MLP neurons of a small language model. Each row is named by its layer, matrix (up: input weights; down: output weights) and neuron, and shows model dimensions 32-159. Each number is 500 + 25 x the weight over its row's rms, rounded and kept within 0 to 999. Numbers have three digits each.
After each neuron's rows is what it responds to, as a language model described it from the Wikipedia text at the highest values.

L2.up1471:505467444501500488532544477483522486511510490495463520499457437484522571468513551504516530514537482502512513479497473489511500460500504536483496542475526532516511515512484504468525527536518490504493464532514504509555497471483549490473466491477483522505499503504513503560490521505499511506499511530458505437467476503514525494500487487538492528486509516502480486547497501539539514491476
L2.down1471:517514466496486501453497535468437487497450474559490516493493531512477484511480495495514461511514504490512508544469492507502516504508533504456493530474511552520524490485517513540504513531464466447516549499505504505487517453504532535561497506488490497470484549488454488468555492501513550524490462478533496515479523487517493496554501549488513489485538494496483515471501452461537493544521
Short first pieces of words split into several tokens, usually one or two letters after an article or adjective, such as o in oak/oval/oath, gu in guilty/guerrilla, j in jockey/jaw.

L4.up111:479505466480498520493532462514475492508498500493532486501509465438505495471529554502498516435526473489469505457509497507538545504525520509473445521495482433508535519459495502508457515502471476458505512533472479487519515482502505486497472510472475555498489506541547509465481513496524481502487498483519478489492511484516466511500512476480478480494514496484500505497515467491458494495494
L4.down111:456498535514481435488468499493518484508466513501526552505520459493524477475515482501492436520476493489543521560539466503518524541499476523501506462482515476494535488558513509513513498540447481516520538475511511506483537489489499479493511490545514502507499465480498498495495474504537522498531512495523535529523514507483542485510463470536485525542489533501480474492478503469513505489469
Forms of have (had, has, have) following a subject, as in "he had received", "Males had", "this work has"; also word pieces inside names, like ha, Bay, Park.

L2.up925:506488526490513536497500561470461516484477485502524506515500516500525513533489530505527511489499458483506531508508485502482489540504530465536468512484516478477497501499476485441513550467468487509498463522500475490494500486477531487538518462469496482512468492504511525479474507559554503512484514492518491523425527527495516473526496477506503512510490505511518443494509508480496507523510
L2.down925:491533468503530460493487517509492454518530453500519508458537513485497507456521500494469529513484501523491482512483456513527547495478502461488466474526476505510525478513486526505496461478499505517530526522506510496512469512508514504487474487510486525523506501488511509479504500483479468527490492488503530473510458419521500502530548527530487499480512492508472528495470479486481512486510
Words about building, architecture and heritage, often mid-word, such as architect, construction, Archaeology, Historic, design, sculptural, plus looser uses of build, land and develop.

L5.up1832:500502490518471487529503524501480522512527483495494504471482536505540478478523485507500489508485507549462462517519517542441530448498495494508483552473497530514464506508495544445518513500487462465575506542505474502473509484491468492468559504480504532473540482468469512509512534500482501492509517544532503483491502466547496454505545521551504510508500491506489468516508462488498471437523
L5.down1832:538510474495460494516484519507481515513511497484515505515536529503487458524475476533514510491479513487488468511461467516508511497498521532506533564471457472526480490508499470500491465538497496523522541505480457515501476533482459496492492498514472511470486504458493499540496487480497481499538453461488488531511514495561529479482504475517539517510528529471531546492514514486513456470508
Final word pieces that complete a longer word, often noun suffixes like -ation, -ing, -ance, as in concent-ration, precip-itation, Fin-ance.

L4.up75:511508499517471539470557522481490479501478497522536497490519494502533484473496499510486479485433463553502477526475502508459515485508487506487495546543489506460481511483537495476498488456542502504531476489527557490493486457534443465480526510480494483491483506486479480524428539527561439451504525500531522522505503469514494458495449454503476489502481521522494480457496495525543488502466
L4.down75:533558493476497512493468501494509484506512513488479477502536498482483542491467546468506496524507483468465486499503499561546472525504534495503496516528498506502501500520511532479483530489497468512504512477508507550515482525477536498477490507497497454530538486515515503450519517478505513549498486514493476513500526554499474528513480491472470522534491486532495521508509531496449497453512
Final subword piece that completes a noun, often about art, buildings or objects, e.g. pict-ure, furnit-ure, gab-led, Paint-ings, cott-age, gar-age.

L4.up374:522508500481512482491515511553485482523512494454499511478499507460499483510505482498501492523549516560460491480481540531448513512519431467491503505471504509462481474492473528515519554550472447486500508498471485505512529492538473474487489503465514500529527511473469476521555527491539503487505439501492533457542512497483477489474469496507506535534476519523518514497497495494484530514511
L4.down374:457518513484451469465526528510526458474506490496492493481466489572448528469514482502475503526506494473512509503502454498537501512466499510489482542522512546504547482496493507519454472474490495485510483461492516480484501541458484507572476472564470472480501511502479508508494491508516489556505512516489443520503517520515488511542513507505508524504520463517500534506476486529510497515505
Short word pieces at or just after a word's start, before the word is finished, e.g. dis|reg|ards, sub|-b|rand, un|le|avened, sl|u|ice.

L2.up1777:495508489482476537445493492532503495494478465460489489521528464527486498488505519508475472511444520500511488512528484502537541485483502526490480469530482516467477479546506489481491523466449522465546504537479437545487512516472492524506484479502485506500531527504490495500483524465463482455505520478552450474509506517529506488531502499524530516522469518469509525497531499473506499497521
L2.down1777:434484544480508511465488473509443481499433491510472512493518469505522515477505535540509493501496459511501510493507497524529490497502492548482502447519489549462492488520500488492520526523511547481532518458510473493496532506429485501483525498476510509532562492473471526489461513485504482443482495511487518512493467464496518454509526496502494513534496549471529543528524467430480509464504
Auxiliaries, modals and infinitive to that open a verb phrase after a subject or verb, as in could not, has been, failed to.

L2.up286:453537502478485484473555460504501523519496501543444508507477506519491472451538462448489510481494486504476520531503518468472507469491518516512469499527521513474474490484464498479493497510509525513496491447479449482475479485486500491529495483512477476497490501496521463469506464492498465489536486514491506488465517472497517539514496511499527458495484482535555498533479431478516516517461
L2.down286:522497473544483491475514507490477496476441492465495466508509482510529515490492532509490498490502503535518500538521519545511517490509471499504528473496490518521513521531515502471509482515466505489535521505471508515534498504493496460461529501517495502528528507503474501490487523465471456532507569472538498504476485518510487490519459487504466504491475480486518491499524487484490502517510
Final suffix pieces that finish abstract nouns, like -ation, -ion, -ity, -ment, -us, usually followed by of or punctuation, e.g. identification, jurisdiction, status.

L4.up1613:526475507496517534491461472481476538473489500491534466540486445466454482453532510537541492443471482507490482492495486472555486502479469507521524491527466491505518480480466540514529539517515487487470504507470501532498474490513510502448493485500474467460530533478457496518479483515497491517458501515490506476515474494482498518477489516485483481503556477484493515479506500478500524509496
L4.down1613:488514503538504495492487522479433524509511474494470446501471537512481516455524525520467499511467533484493494510485468462528538491488514517517556495465512473465530475494466470508505503503552508481486505528475462479480554545545507521505507517477494472471489482472489494502525499493496483535500517520464496433510524508489508482500454537491517537503480459492481511538535480482493523491478
First pieces of longer capitalized words or names, mainly "War" (Warriors, Warped Tour, Warwickshire) and Prov(incial), draw(l); also "there", "region".

L5.up1406:515542504493486543499498519443523538510502490519484497512529510476483500491480518515507442515513503502478508525491476531513479499500541485492492494501490481451481490526522509465529481500513521535563480497486484511459490512472497476450504522555540480420498483491547535542521508493535479507498485554475503471502522517468503492444463562488430499471476532530486539549431472495483496489494
L5.down1406:493452489468499506521473504493476490570505503515481520506549481519501504517460490492499506457493503513531528517470514506513529543518481478479519529537477501475510486507505500545491459486468503493464483497531489559484520540494497488514469497466467493513499538467494477514507451521514500493526484524458522518458489486500491497545519460502487491549478497512509518505545496519437499480497
Tokens, often mid-word pieces, about buildings, property and places people live, such as renovations, monasteries, storeys, floor and erected, plus table pipes in listed-building tables.

L5.up841:498532455496490513492524484506485474468506493507513444483510490511484501488491437534479525474483527552522477537520525508502497543465506503560479503502497480486546495460521508504522503496468529479451488531502510523489527504518456503505472523466490488518490539507478511488556464502517525492514504535519544489511477508492496512510532499513481476442484468552546478481537481506500511492512
L5.down841:485508531501472513518478516512488469469476492483515433457509494498464528470532522519473515440474511483490511521489539494451502493495463524509513466550516514531497485506493494553504502486493506531515467497502499498509492483542490518532479448514477532570496525461456458478529479480532496486504452485520479497518473485523491488518519523484534528494494524558491490480515538515429502521480
Lone letters opening a word the tokenizer split apart, like t(ennis), n(aval), t(witch), plus first bytes of Greek, Cyrillic, Chinese and IPA.

L2.up505:456494456543487508470507459467501486526526495489464508515482476508487493445512463500506478525488560523524493551520514493488491511506491500479517529537471482489500477461487544457484511531506520504495533476464534515488494517547501515518473510513499508508463502462504494524513500495447491503503559523515479459527461511515521498480454543494461502528489491466559498477510463480512477492506
L2.down505:513471499469524498512459512485509501418515514503515495485465487514481509494506496496445534495442542506479473475441460487505476464494456511499518503521520496505465482533469468462516478474483485510518509493551440513525472448505490502458499471533486477522474494489491477481471455529486501505490444463493493536536510525488458481542469484487454540502494490515508514500527515503502503474501
Fires on existential "there/There" opening a clause (there were, there are), on second pieces of split words (ann-iversary, dis-like, enl-isted), and on table cells.

L5.up1543:525504546491517458500526471549524522502444466513530478457463577453472486499520509518518491497495510508490468489480494510488498456513509529492492503486503453465507515501521488516509502469486503487531520565474473507533490467478476482486529526495528517511514480535519496515490500487498502472499487507482521468528491515503510478517540481529532484464518483490520502503515492457488514497467
L5.down1543:481535503499524525568499509472502488529445512486488502507500473468460498499488529543463526488521446537532532560515516430537493515522505515515539517489523502473508499507489473509489457545533532480504516527514503476516525481495468510481498483453495514492525531474491495464476534518516525493506514552534517521500528490526490467527494500539517486551544501527481513554481506458508469515501
Forms of have (has, had, have, having) after a subject, mostly as perfect auxiliaries before been, as in it had removed; some noise subword fragments.

L5.up1932:485504508456450483513492504454518519477521493484537483540530447464543507470499471504504534550502484522489519496475531535501495498493518474482539491460500498486455484543482480523575504480516507511471514483502526527480491520502446510500497484502475508527551501559512504512492475502515490511451538548484466469505516484513505500504491528493467518492488471512504459459513481549537471537511
L5.down1932:507470525483550464481542516501511493460569507470450474490528549485478532501485549488500477486486538460501486469479475522543535524484486497457529540528503516475535508502493501515509483510533478437481464504514469496512447485492555521516505527517493491531468482456488524484491510521504516541518466525493524499461508503470485491499511498539516487517514509525519516494479502515493485476486
Common nouns closing a noun phrase after the, this or of, such as case, war, incident, ceremony; also mid-word fragments of foreign names in tables.

L4.up1467:524486474462456508497496462468507495530495473505499518505462540527455508513493504584487514521513523478485525483478531509495472468505483547525498489500498554497480528448491534489534521470495466459502496507483501503495538509488506487487529458544493494514487555484505506527486519512479460493522478463517494488551499453503518470499476495541498464475520489539501465469522489528492481544498
L4.down1467:508514519518511484512488506531500520511520510482503483499482521525509477501502472550506482489522495541501519565483473535519504482492502474519520491477434471475531498530515497505496492508501500497473523505497500440524522511473489417487528497525522472493458516487452511534551525512478486514497504516533484473490433454526487512490493478536566536479510506494473475498507480481533477524512
Abstract nouns or their final suffix pieces after a determiner or possessive, e.g. success, status, part, together-ness, -ment, -ion.